Part of a small language model's weights.
Size: width 384, vocabulary 2048, 21.3M parameters.
Architecture: RMSNorm before each block, rotary positions, biases on query, key and value, tied embeddings.
Training: a variant of Muon for these matrices, 461M tokens, 7259 steps.
MLP neurons of a small language model. Each row is named by its layer, matrix (down: output weights) and neuron, and shows model dimensions 64-255. Each number is 128 + 24 x the weight over its row's rms, rounded and kept within 0 to 255. Numbers have three digits each. A neuron's up and down rows have the sign that makes its largest values positive.
After each neuron's rows, "fires before" lists the tokens most often just after its 100 highest values on Wikipedia text that the model never trained on.

L2.down992:119120121128131131090133133134137147109154145073125118150088088141091111111126087126062127154122085143184151154130112144131086107135117146150119103146135145122134145129131108124128131125114136130120132163127139116113130180134169128134072166128127173122131139156106131105151102097110134133114149131147109146140117121114151157155079134161118172136135125113118152109099106141131075145131105092116133136113119146169095102116157174135068160141134147131129112117104126156120120090148124131151171181120129126100158119149125108108162115156131106088118129141121117123132153121143119147
fires before: ")", ",", ".", " |", "),"

L4.down75:144138121135202118131127101109143116079125111148128130111147111116117128153147108155128129085097162145124096107120083161074091154115113151134071110123178151158112117153111139167115182110124128107143100101137130093123102135125093102144104132120128148155124136117121099165128112121141154107146120138151104146114126075098097155114160105176151120098190100141121153133130179131115088134136138161129101141112112117099082104127149155115112061090124117124100122131134122136090117125117096149150157148130119111110117100116140139116134107102128121131110130137126117138125151149115164117
fires before: "==", "\n", "In", "A", "===", "The"

L2.down104:109127094087145111135111134144142120115133121150109131145119128123136135141144138122142129120178141150136132123118106125090146098194130130088114125087117132086103097112151099109155161141075134134115115099129079130133156097105119146145113099149149128137138098133102115109152099135144095093130158114149143122136115110149101171158147129090123140109167140169149172109137118138118088120102148170172182099099118129125106160075145152171123100160118118174134136133112094125106090121080141117096149166137147109118126123140085155117158118119090151134125122179173129097104088090125132093
fires before: "\n", "ed", "ion", " on", " "

L2.down64:103159121136168116165090145140104128093103124121112080119120099148116093101170163142151114097138174117150150134132120152147171129118139091149107113171101107142088122087126113155144111113146163134142124136135139139131125131104130133087126092133129137092166143138161128120112132132133108138136140164141083104143132107087130105134131144121114175167182148147140123145106130109112123120113119066105168112101145144131114096114141081140123130133107130128159151153157127134156150076156143121108108104113123120106134130133140130089127134139132100117149111159121117116112159118119134124
fires before: " the", "ed", " a", "ing", "s"

L2.down248:142088102128121132141140131126134121097158105100155136163124139125082166163100100071123132157126116159112146127091111139092131117152126183151154136153170099107146152140089110157123137198106108108171093104154117145111100153108150074110111085160091110132183111157144138114167102147112142119133097143139139136077128156099147135106090132139128080130104125104100134128123094118117123083075131113108125110131172125173132114117165140149123130116142103118136106114143157135175079139158139133143090162122125125124127121123163107161136156144124122137111099142154136179132117178076159152
fires before: "ed", "rect", "ff", "vision", "es", "g"

L7.down560:138167086125133144160123109112138155153159072086109118130086131149120131100117168104126153067119117114118123126078117121151140146147138109109165140143148152146099107143135080107129156113160151086107092083103153130147086110192114136109146156131114140143132161129125154154149147131125092123159121056113133152143119121111175140112137144119109120064156135163115136149122087128163151143098116140126128127071096137145135113112126137117090089134133147173109131125161119114152158114126098182164152158134121122139112135107077154099123138152129151159153169155137162089114114085130119161
fires before: " as", " to", " by", " in", " on"

L9.down53:110121057156101139144098110106141168116167096128164131145144137146161128112122085133079134124137146122132101158064116153130165143182190117172115119129117130152147042091151129090145127111095140131105129130133121146081120122139139134155115108131090154121076091113151145108079096128130150134148135140076160122155150112117166153139114133078128168100105141149137161117119103112111118181140132116121085130113102106131115151092151133081125168138148066063091137083126140146118163087135128105110133118130131152119151132125163145124111103107175136166111101103133116142105099154140125129
fires before: "s", "re", "fe"

L9.down1014:114144153110131149106123130147125157147139142118140128185094134137113161161160074157120137170122133104117126141099097145079133090112146120100157161105178141100123129151165126104149082118133187105092116118117146103133168131154160106113163124094108130083118138141099134161100122125112123141117171172174134125158128117106130096105126116169128128124085140133140112134126096098109123122107138137117095102089138096111140123142156135149196125132147149113149097123117130116143149091069154099094162138140117125138138126092148149116128083109145124080147130118185081133107112120083129131
fires before: " to", " the", " a", " that", " "

L2.down115:140164117165134099191149107148143088090125133128112129117133153133154105131101091109115158135135180118154143127089139170100139153127127139109143130140169131099146140103113117109140075107147134150165112141146109112089088115175100094113115126138145092131161142145126111124139130122132122156144098181143157097147116147132105143137111127157111137122127142112154130114094127130120122089124124147100148123078094128125134099160139147131104129137124121126143076136099173140119139144171118125116110148127132125118131101129103112122105085118123186140109118139120139131157091099106090125
fires before: "s"

L2.down323:131099075118106113096135146153099137136138156124141105133067129113139158125161115110143122138147132113155087142133117128132118119140169115105099142100113118157142113147147101150096084189176168087075154129116167124151130157167132155118111088146116129121114110102117120129158140139119082114108096092103109114067142083184098104105155126121128158150164143145142132149158077114147150110141148125116133122165150096132120081113123156141134112117160125138141160100121155151157099191103101161164145134164135121102126123102124116092143142139121099142134127110105129135165106104138166122
fires before: " of", "ic", "y", "ner", "s"

L9.down649:157120091142138107098089103108118145114133116093094131145115151156155151140097132132146127130135120072110131100145156160057153117152089143120116170148099137152093103137147111108118124177132169145136105094158108116104121129098139132119153120119156135072149127112140164135134147136115128123122166157170146148191168131121134120122118132135136144159122116073140141137143130109117130133106113130117117128102131142119086103132137129120149130112126123132138155091161106105126091140117128129137117154139117106144128104117118105152134186098145110176103139115124136170071168102146133140
fires before: "s", "ed", "es", "d"

L6.down12:099110103113149151163186156145146137121091146126131108144119113134087144141117144123103164137123151147167105105177117144114120103152135150153145150117144124132137145141155122098163103120135133146129152144135115178127152097113147156077092142120121168121148155127123135122149127136110130135152129139142091108101115149154150146118121113136147112099136131126136150134115119112112154150136088123147118120152180115131090062129140119162126173127095120133142119151088111128110146147110090148168117140091117107133112120140112090123121133090137142141123152136125124142087131136085168087
fires before: "s", "er", "ing", "ers", "ed"

L6.down963:112119145115165135100126128101155127121106132094126129155130123135115125104100154124095177180177130169111124157111091175062135144152120131119133118144088140140102135165121136117111129129149121104129164126131160154136149125151118125153112134135100111064136165142136105079156134143123123145127126138151100136146141136091159112151106128142162121123130106116100130136139137117145145141103117149130125096107146120146110108182091136146153149126163111110119140155117120133142136151101112103126166110109151124120118132128134130102143119072120122133100098169133125088132142150134154145
fires before: "s", ".", "et", "ance", "k"

L9.down223:140136092129108100180157152084087161111144148135154172127125121146129162119145149101095120096110121149131140159135099113135082103146116119104110154102106097107155130127087145111111123139153163108114117125105127144131112145156111106113097200095133120101116136159149165100153180131150127114174140130125159134104169083109141133123122135124122138120129130120087121129122140091132161150116113093163140141159084133134123138128149158143114099162141155136168130104086127125133118162116149149139132122135126107188123156125122096099136106129098107151135137143126152118164145123125116128
fires before: "ed", "n", "ved", "ne"

L7.down95:101155129126091095132117117189112145149069119080163153170125120123151092106146151128146150070124117159158132092101119115142099153156119132154142146177104116137140176109097145117155113106148140101129146111128142142120133155083144131148107135117171149127114145134117142161145159151155125110098162117142154135112115129136128108120140149110107076157113118140132087178134136101131133142154095124145122147125142160122137144138135139145118146108153162145151113153123096079115141129128097124149086121134130159140093150134132090098099132185127100174168171150118113142144149169102103106
fires before: " |", " of", "s", "ber", ":", ";"

L7.down941:151120156090119148091103119138124117087108154143162139139111095118123092174156113104143116092180125142120117088087131127132091172148143119151093114174107109111096137095140125128164089107153136114136123100136156110145108123096089149091121109094126119114169113121133130167123104150132121043136154144107163108133110115145107097074158151137147143129112086171112120093114146104153108117088134146110106109155132114138150098145107165129102149182147115087137124074103133125134145104103128093124134112145135097120100160095102131142129138110151125106164139169099177174136156149122177157
fires before: " |", "s", ")", "und", "tion", "ed"

L2.down240:108163124118121145135119105102191131112079088123141119108141101139144145138104133147129119136131139152109134178157101141127132139131152193120086117107181120128145139092123092100112143183144185127151164136198130144090121103144136127112115119157146136107149116112130157140125151118104146175109058192145124171143138144119152122163133138174118167107110116105119129145130108136084141144116123159126131136092167117092097132169137114122113150136165102156128106155094131139149152141169130134152117101143112137130131116139171134126129127134119119144180107160114173108150123142103141172
fires before: "s"

L9.down787:147132128119143121095146113111139125163137137134112126151126134162153101140101138070154130080131082112146159132135164102124098120126161101126114146122131121136090140121131129166107097146101123117119096084118122138142101121101116086103111109198102137089066153129159155179161141119185107167132179148143132111149135134142109100143115159117109104128095108151131142099115097113101110125100153114143129171154146102154129132147109075109086143111133159129142137147121182118095122119127132135139142144149170122124099163138125097130163140120109123166118138123143143158121157109122152111
fires before: " |", " of", "ing", ":"

L2.down272:124117107131103139142137168120146152144127125115147146080150134120136095111087168150138083142099166109115068138135134175200124162125177139141158113150119131104146138116153114094106114094119148138132125137158120122139149145105109081058163106173088161082104111114147146130091161107177142162141133130133157131124114105120141117103128124137128125138143115093126147121121097127139121153148128101115094152117139120137099143155105122086124151106166118119143118088114161123129108137103134144138102110158163168146118155112122124116135106148125131095111134133129141146140141110122145152
fires before: "\n", " ", " +", " 2"

L7.down233:165115133166099161102153148160150122136165138169133082117124104148114119142128133133150136088138139128131130139124123116126114100125146157113168120171124143089149105127125122088117110104152135108119176122144102117115138137113126094142151136141170135134134089143110163165106183093143089092171172169118108140115106112173147143099082140111125095131112119101111151130153130104104121112109129118145146139114142144124147118125117169125126140122159128109145151085148122158135152118129151116137147155118114077140124129154124137156125109109137135108120119100154170134106101126068124184
fires before: " |", ".", "N", "s", "%"

L7.down312:122182155116087143144160160127151121158143113113145146155120125131105149151125108121090153131130143103181129095128153139135125100134109166110105133104098175130122098156151111129143130123110127095126139155145082141132141139135178136143112146129145137127104115100170117125124087132132112145110124147147079112123092128109157124130127115138101169128141137171102152155139106096164140106167074125114131143157124132174150124082182114137080150127117143134145115129129128146134138126125146128127153140086131135117111115124089159139095111137143111120153091109162114129159134154179081151
fires before: "ed", "s", "ron", "ric", "ing"

L5.down557:102139106162149104128112155104128166141100159131130107093172146110109130140118133126113160152185128098127089137143126093147113157176085128107140130078077110094144117147105159129109114121111161085154132103144107131128136135147180096134133133166124132106093165100134129149146153135180105128113103118097146130143100132131148104133128160111126105176152120094105103136115164150090087102123142148133119125163137139144169112100132150137101103088126112075160120096095110152101146151137146143202142128137131120099105144147160127120090149120136129133126106126147092167115136121100133135
fires before: "\n", "---|---|---|---|", "-", "y", "s"

L7.down104:103061156122113124128143148134143129160132155153107123140143180085150118146097107176164103164121128094139111100114094083143145136149135111121126133141121114113088119121119160125123105144110187143153063156125147154127126119117130095113120132141115107125134122094126099104126144139126118146135161118129158087134125103131145122133097116141129150135128130123153170114118183118136134146107170149151130178093116088115103149180145137142140144141144127150154134078123118110129137101182150106130151123120140108094127111173101137145126105200143125096121186130133158156151078145131145127
fires before: "\n", " ", "-", "ant", " football", "---|---|---|---|"

L6.down681:101101072113150123147106146163166183101145102104129190102181118148130120126106140155149145164132131126148073171149097134133141147102121134100090113117118098130132116131120153117085132151098167125117155098116103127120181091151125119088099150094099149113164115130113162119161130101162126106104155162111127132120137120124132125130104075152138093135160108145135110127102098154105100137114158181106125112133105135114132099117122152132111132132135126101145138140170099134146112110110131134156177173105141126124114115143129122103109147113120134155107127142130139142132129123108128148
fires before: "a", "-", "\n", "b", "T"

L2.down591:154178100142166088135139145101124113118109172128144126072083147149095099147105102121104138142155111120145144139111116103106141164097169166160139090092127129150159122101136092120125134094127206081147119118113143106101122135170142131144113119157128128110109122093138136153082139098125120107088129135119189159114127121160119114105090079184125159115113099194118122165113187098123131108118164113124099148118120137149137115143132159121116151130141126132142138113162153142122121125146163142165164189122102142100149156095091126126114125105099119089132149150161132162146104113116105079
fires before: "-", "\n", "|"

L9.down729:098115145147118111102158164116165129114106123146150125116097165130130093139133145125147156136090163137125130182110127148126166105131095120122133117144133116084130092131140091134116123110114155141109142139133089172092148120162140114148128162154113145148129127092168136103125147141184124127142112134105120169057166160147115141116095159133149131119147122163136102147129117132087132166114106116157126120086091149126075136132062093119115130105100120158103136094141110167152118151164127077106139139126144146146143157135158143139156147135141132166160126110122149133131093149084094091
fires before: "ed", "ive", "s", " of", "N"

L9.down439:103134082097137152132127111136140138139130143141155177156162116123153138148101112087150149133138111162119146165107171136108162104149101171124142175134110127142155114141135170132104132105129085144098136069142115103104126148120099117112148127101148115099134153112093153126143168136139118118147127164128148128114146118109130155156128054162150133116146155152119169128134122114122136176159116144125093127123102157137147130142119110110143136135125130145178158139111146173146086136098098157132149128105137038099123116134138144137128136109164147155106130149164146137114121142115123123
fires before: "ed", "s", "red", " to"

L6.down968:130100104081119111092087143134176132111130127073118121111128106152145133106122129139143129139104157109164114145143139092171122123165190096132112123143135162141099165108126144091082109131111175091096125131081188135128127193089139132136123135148127116101146137143130155144094164120151136152104113146161109159114119108189114081102140141130116149141135130149082155109130139113153143133129126161115125178159127121107148116086125120112099144164138150105121160124126130132174173167130126113134109121177116122155091127122133125103166170157130124132146138085117147157112139127101167146
fires before: " of", "y", "ic", "ner", "s"

L7.down457:135123141139122153154164092119118135154124151155133089141165136116167112121077149079150082149096108093144133147125110099147110120137152163105114101118164156073103122104157140145110100114141155100113166137120146125106113141140105116106132129132132100142170125138114126135132151149140124110118103131169137082116111150125175174116100139165150130072164116128081177124110099119124126081130156151136137112140110183116152109169183120096122127163132115076161125085152119133135097151133119109112177103139132108144138128176139109115100167134122143175138170091130122134182091134141127115
fires before: "\n", " ", " first"

L6.down932:085100113122114103134123130154115197158123143115132148153149139152114101119124153101102112113137128099117124176146169106133100136118079139166123142155149142121114143180153131154119120148137123119114147132097172114125157095146063131146129100114142115077116124118112109148163077131114139133110128112115097114149106105114128095113135119119148144155117080112171148150148108107107123101159134102130150095161142095143130105107133129141102104124062102119127156098146138182100145167124155115126157162134155123151133125077125107129163110130168123105068125157113114087140086106102130120
fires before: "s", "se", "ch", "po", "ant", "ow"

L2.down343:111166107119083148121140145150140116059168131144127166097117083095124133125165113121144129117111143070116134116112127145157135142142155145151092069107120082112109133079134122103132155143147138099146133145128103140128137083169127121133128091102131153113116147163130118152146117150111108103137157139121160153098161118142149136127147157119111147136142153118142143186098097132095125121146085123126143105158103144117111131120139138093149102122160095132077085113103125147168111131093098101170134124162135120083134097082108111132159123117155148106090074154140179167158127103127151105
fires before: " |", ";", ".", ")", "0.0"

L7.down136:118141124162156118122115176106152132129136148096113144137154085095147169103150120162141126168130105120134116093122134159087199098085144092077152111133109158088109125156139114130135151094114128150153157135149126138169120121129110077156109152126115135156144105140152113094128136086117103153099148120132118149126172086155137104103117119135108151148142104127118138113119121098148141102109137076114172135125119112101106097142166080089123149164124141142156065156103125149137110142113144129093145135118149119124129117096099164110140152111137109119136127145117120104113075085139141149
fires before: "ed", "s", " to", " the"

L2.down775:120084119118092124093138118119141139116137087130140102173128142123096153143149143144170151149142093104120117088079091170071166107134071146107162181143143174176110189138122132125112141128105118120170182120164142133118124133113153160145140111144118115106111128140126189120098127117130116166121119115144171130135118149163135125091121123101108112122084139125100135116159117122129136156171140169113086104137175161132103148145110116123147119140119116130084097135127151152122158161121128149096131113168146073128130146117103119099153094102139141123155106136129095104129099149171161147
fires before: "s", "fer", "ed", "port", ".", " to"

L6.down466:168155140163126139106153117126148203165129147145160126132153103114097143117173139119157127152117130162129073140137147126061122123146110154116153146121141153136112122138095139164116142157117093099102173097139138157101126123127078128170129163101159125106142148134158100097118115139134121119130105148127090158143132102106191128130088131145154108120142111126130150123153108124119119137108083078107098137197128160123096144128130144094173171099108112125143117140131118167153187148164085158144169121176145174132139138121139116117153114104146085087134119105172100100109118125167103094
fires before: "s", ",", " and", " of", " (", "ial"

L2.down884:137119169151094102082134145127133141134100090112133130081102130127146080097100147125142100086109133167127097150086095120110113139129172113134102104138118147124137125148127094109110125158187158090098156123112114135118109099140153111089116081124105171152133142158113117127102137101147130126125081123141192156143137140138111079126153137131153129129114138135115097133095102120156119147140129118051111083150128127114087101145141151150139136143140127127155122106128126175093149109137159128150097110133149059115150136139082092162133116099143145094104179168156156153145109130169121147
fires before: "y", "tin", "s", "n", "red", "in"

L2.down18:091172113135154145152123153179151119136098108120116112118157123118104103145112108130118114125151135066164191126137094089193125150110117181152130127103158105117122122126097132168133129158125108153150103111138091132145123112175086127159116133134139128135172110150141134114079126122112120101143145138119152106146110072136142131125130135142174118153113150106134189111134171140155127115166133150107159147110160128183151108116109159127088118133097113146140130088115102100119128130113161145098140116155163181128072125151165121121146121141090102092094157135140093159133089085128130166
fires before: "\n", "ad", "and", "ant"

L2.down932:125127135102147138169100134159084154119139129100138154154147101099119119132180147151117157122138107120111129098164161134145130131119075142127137124115143160100120159119119156132186115113098113112114130120122170139117100137139116163088146139123103174085088188152121174121106075081161124097155135148126105143125146106136085137111162119101107107140146118161109141137142088116120121154127147116142122136114102139086094138107110120140155131089128146119144138157141126140155132142121114124174135177133088107104185117096131095123140182120153123170112096134118104076110111102090150178
fires before: "\n"

L4.down928:115114110166166112141135145115122070098116139159170134108146099131110140131140126072087115136113160089154137157125113136150158131131127187140099142170104159117119102136123120122113115092071138123121111102127125137120172120126142100162108122095096110129115094099134129162129130141116147152075112131137111148126115168168174155117106128111142193117056145127137128109128118151112110117141158119115124140123158126116102116136132155106099139104117118108131135149095128168118151095104101135126161123135145160146145137147107098094129175161149127108163145083125125147112134106141148081
fires before: ",", ".", " the", " and"

L7.down500:156089172125161123126142137159101171141102148105124110165137158160096135123125131132109130132158155104123100159147111133112126073132104123120129107149106129089149196178200155099132123131102139131158135179140179087130101110136173144091141099124107142131139191117129164126143118080113099124139151169101092111116091146103151118156089151110128130116173092118097131142151090138117123147073109162080146103145109110139141138087117133121134150131141149135114167118135143115117150117124109128150156117125119120157116137118092149123128167106103164178097129111092105137109097109143152122
fires before: "age", "ed", " to", "ing", "ant"

L2.down186:115078107101106132140103129130117088120123128125115119144154131155124129103162103080141128131136155141122136131134152147143124109121111138134120106122186108133148092129208138128113124086169107150108108124119162132138157178122148100098126116130123157123113139134136137132137106133164103104117134148116143132145138099146121134093102160079144129140157113088132145117116147160131093161147107128105158161122157113150152126097106139129103148181135146106139161115139154164141125137116133140108155113159170161123125161122173131138092191144091136135144139099116105166155136124137136093
fires before: " of", "y", "ic", "ner", "ed", "if"

L4.down611:184160136147102064124090133130130112091127159102118113109132152142144142120157132137157141137168104125146095124148095126159102183159123151123114089134090139126125125076092156147186141104123119125141134154135098124083157142139141131151167168119132131109112136154142153195102145131130098145190116093096079117112174130136163084131150160084106126173146094144129133128118125104140146080117115104129115097109116109063135104127135163157158103108160143126101101125119113144142097126144092109144134128147136134132141098152147149105126167115114137114148141174172158115100063085147138124
fires before: "\n", "---|---|---|---|", "-", "s"

L7.down141:138123122129130112157117170133093116119158134075106139101123128124124157086128124159145140138145140172117117164133131169164129097093140111112094138105128112184159145131108135120114129126134143146101124080119152130141105098127172112158131139143127119108144115153123134123166104119114101103167118164144138151131137133131062129097147109120177101144124113117160164082116103171139156099180133107125134144151138086137138138093145136195127140153128102109152094134104144158113152163137154159134112131089120153133160109128159065191116168070127134106132152149121127195148093148114088114
fires before: "ist", "is", "ne", "ute", "s", "ized"

L6.down747:129081107109146131132126162144101124134093188118178145091143110143172123152113142149120109144116165140113125100149151170113149146133126112135114122127115144113129110143115092121123174098095148144115092122113121149159110161142142117151128123111108136145149145129111134121126082137168133123126130154113106144101128125130118191132144115134122094120139148108102082148114181129121090112154102085120110150171110120094123129138157113117137137097109135139136139151168138160144157137132134124144110094151140119118103121148118120094104158110121126106111099101126129096094096154155144100
fires before: "\n", "ru", "it", "or", "ers", "ation"

L2.down376:139073135146119174148161176126118149123152109140129147115117100104143140076125139110164111124138125129158141075097146095096151143098161137107110144183106130130143127145111121139148068164140151113099125145135144156127141127163092144156108095117127225132122117149126133113100123117129146115122108148155091144139124133114113108143150145137093123147133117086103138134128135141142138116143111127095108120138105090168089083203102139125157154106140094128112112156108161094132142117088109129128110131133110158141123163113121090127110155110117114103138150156160129058149140125142152158
fires before: "s", " of", "ship", ":"

L7.down869:095172128126116184112132154128143154123104141134135116134122170108111132144130106110085104135120155054171134066080109170144156110131094085112133137140107109105084108165153112173140159086106106078161107117124102117151093103114110139190092170158123119142091115127089152114147103120142112115143151105110151124177154147102157105141125161122124176132143166146075122151140123114111161152116087139149111107130120161104111135099092145125104134112111153137166132133136126164162117107140126118131141099148124123100138098143108109124143172118150142131162139107182171122136116113124142196
fires before: "ing", " the", "ment", "s", " his", "ard"

L2.down721:144142086084114135132138114159155117119144130122141128105143094145086151130178116110093141098098113122107104113102132133087110145152087095113121110151138098164102105138126139135109158150116135091127097122078134137132137135163108164153143140159166098103121127133126117119146145186178100172134110121084159141108090088115153121137104123121135119115111143113064096129119114082116111116102167115181144143139119109128133123122157116132163172155132114130139131125124149159110112169112154112102113147148134101168156099151124159089109132087135133109098163128133142108109142129131084152
fires before: "\n", "k", "n"

L9.down691:152127126150100154155111104159138111124116147133145139118110087140117067113112129156090131121153116124125110136146099072103108157115183136143164108198105138131125109107120118094097153118111174147130148114099123105108122109078127168155116151157100153138088103149125129134153130186141126147128116166131143115112112139065171124164150115178133121147168149133141156093093084073112153126109177119155156101143141113123129128124149105087087160146137093139118076148121094155098115141145180106085120094126110106119104111142155095115120115153104131134130119117140139135132158143127110133
fires before: "s", "ed", "ing", "al", "ion"

L2.down661:115150116144089108106135111088164128086155129121121110114135146139126100086102134150119099126124093163129145087102138103133121109173155118118139110151098155120110089109134070114115101143133123072116151129115197160158116153131129175152125201122134114107101100135133155110124150120131119104166184133198121135173166117124154119085117121135111137105137101154115131095185096158107138129127103134116107115161130146115133132155144121135115126154112114115101124115148170136144136120118107139098144137079154130096166139095082145172128129137121089190131121137117116126162086149158132117
fires before: "s", " to", " of", " in", "al", ","

L9.down634:115140102112129127137111145163148171139126113131128137148136185096111146167106117120136121179156140132119111111146152097136146117113113099130130146154178071100128191132120142163129102121156089122147154140126088107107112141090090173098125160147105148110125128082058152103172110128122150108148128189161152145150094119128118128158103108164193131128102103131097126086146080130174147125117138157074115157135081132148119138125163115092105154113159171104113125105146147109141098156127149087147149119129123136092122151145138086147120150114112133135126103166116127165128149177150085114
fires before: "ed", "ing", "ment", "p"

L6.down366:126118129096137098105162136133105140097215149143149112140109151115130098156117133156114147147174138147118123126169144149130133115138010142148131143114121113137150147091099150123122150150113130068171148124117129109113106158137118150135109127108147155140120143122166171099126110135125136108140129126137125145165104071116108140110163148160101105147146167119140107136109180095115076126129160129101201140125143130139144126106140111160101116116126124108167133138138154134136147156148151119152125159114127162110090062169098118099132131116136140100146129103166148157127150142137107125
fires before: "\n", " The", " He", " It", " In"

L2.down640:119147150116155152150127149096179107095112175143092137144101166155115125068132108148161157163120144112088111198108121137123143161151146163118149112155147129148115146117156117149144153150148120128156108179114113111152091124152124110087112122126152108157108182103085117174105144145106110142188096140139140108149126093097151104165106099109104118114130126098115093120131126145090124129096156142108126152153148158149137112124129098112137123173153105148162087154134086152106152148166147103121119141130135125128117091138111137160110097093140163135133142142126156141173131106103124112
fires before: "s", ","

L2.down152:156128132091160120131136127117137100117135099179148154117157124132101130134129120139142120181115102142116070154136135168156144120093082111107114120121167128072136135151100109127115113109102143119105095079095129123085137125108097155160134087137107152129136087124122093086159103120134136143140168149158095150110121118132120133150111152124140131117162161142132146112154113109138123130148104164120130141157120123104137155151148118109143109118143161106122107148103129137099078143104116122076162124065143151104102109133168100108117143151103140104084151194146139188137128098129119139
fires before: "ed", "is", "ized", "ion", " in", " team"

L7.down114:126129127084150148131121166148169147104162188102139133145094161100117148110125101158121149096140120107101130123128135150116129105082149110154102070093140131138141141149117123188153128138082142107114143137132144102103152120147111128165080131184131119111109131147115142117085100100140159124134134103114130162130094144128134079119153095146103155145124112136118132127135127080134114111196155116137180125121122129140108135147137100133139139134150099130108103101125121141122147165115094126099097172120105167132101127130134117136161106103117093140130132096164187122163094165133136125
fires before: "s", "se", "ol", "ment"

L4.down27:096184129116114136136172116124122175140098116157148107148124101111147124109158104158145132146124138138097123114111159104112117124120149143145139086083133107154150165167105126124122147122115107122199131142137107120138090162106081086112125172103096117160156142122143119152145116121073150150074156188104114137125116126145111132094133112151171101092140122126132144111100168129133137118123114127120139160095143126109113121132096117135088098093115125112156128135141116138069115127134134179144130155117107088139087138148138119133146127118143110132126123155158100139144123101138152146
fires before: "\n", "ster"

L7.down650:143141112127079075082155100127181139142088144134115150106106119125152111128099120153116110124177120135133106164104165110092127115148111154090101152152185141118148147078124126134048121144131140123160110140152133132113132138122115103115130149091107155132118180127059144110129133106095131136109109127084163125161170112081118151169076141157157092151100147151116103141133123091123180115155107112153125154099143166121080113146103107122110114164081185154106111125094111142159152088155131198125134154123098148114145125151116116109147102151154134162115116123108112098144172138114114152
fires before: "s", "t", "a", "n"

L2.down658:155101087139122148120123155129142148090129158120153140138161120112102120141148117117093126149109159125099147149147158159116101160140134118138123075136119130128144165126077101124155134151135147148100150128119138145124123142098138090135139124097141141166173172110091141124137086148130134073122118169137126163162117138128111143136132145162090114171134114152137118103135151132125143137146169170138151114145146138087165139064104129139152132054103100138124087122121143140125161152116139123170108148146129183120133153126134107091142151119121115121125111118115131140096130107113131173
fires before: "\n"

L2.down556:139086171096144103109101133128103123126100096165126123113138115103129121137172119115088135153121116156134127127082142174131116130153126108173129143084125117125114092116121159154135162142171124082178090177096147105076134163129144137135110129153118091140107107148110113103144126119117118140114094137123108118158149107144137128143134179162132148132064168130128070161113145140140106139120155184123148150139140103135131155143123168074140152128148142093087144120147106154159124105134106128119136163158118170156161085114123156138153146139135141091121160154100100132073132121110119150
fires before: ",", " |", ".", ")", "\n", "–1"

L4.down939:151116146122117123147126118116082125091111118116151128151102104117140163164166155114138108128181133099162113144126081151168134134157095176120135132117117116094152164136142163119161118144132162161139103137126119174151154137058123155114121145098110115119135145155170106158143145127169133140114160129140177163165143113158123120150156110160100138124092126152142070172128166118118111110110114117117097132129120137099125125112136110118094080137085101146138102121144122129070093147117155156132153091127094131078128161142185154103139105123146146143128141118118120148125145107082142099
fires before: "|", "-", "\n", "ate"

L4.down640:146158087137153105145112129106173132125113127164100133145134140140164107137096096123163134163131195134097142120105120128116101133155150121131122080117171113133117136105128143160110118139158139163143138142131112164106149100121123134098136121139149124133152139090103120115100160123087133142152057148138112138145122136081118132157146147165113136167112118126139151119126104119071094126116147132134121096141164166084149118176114123116162125147146080157178106138092117145098146127147114124120139164154114122112128102152125130139134137138143136125134162145132138123167123090071087132
fires before: "s"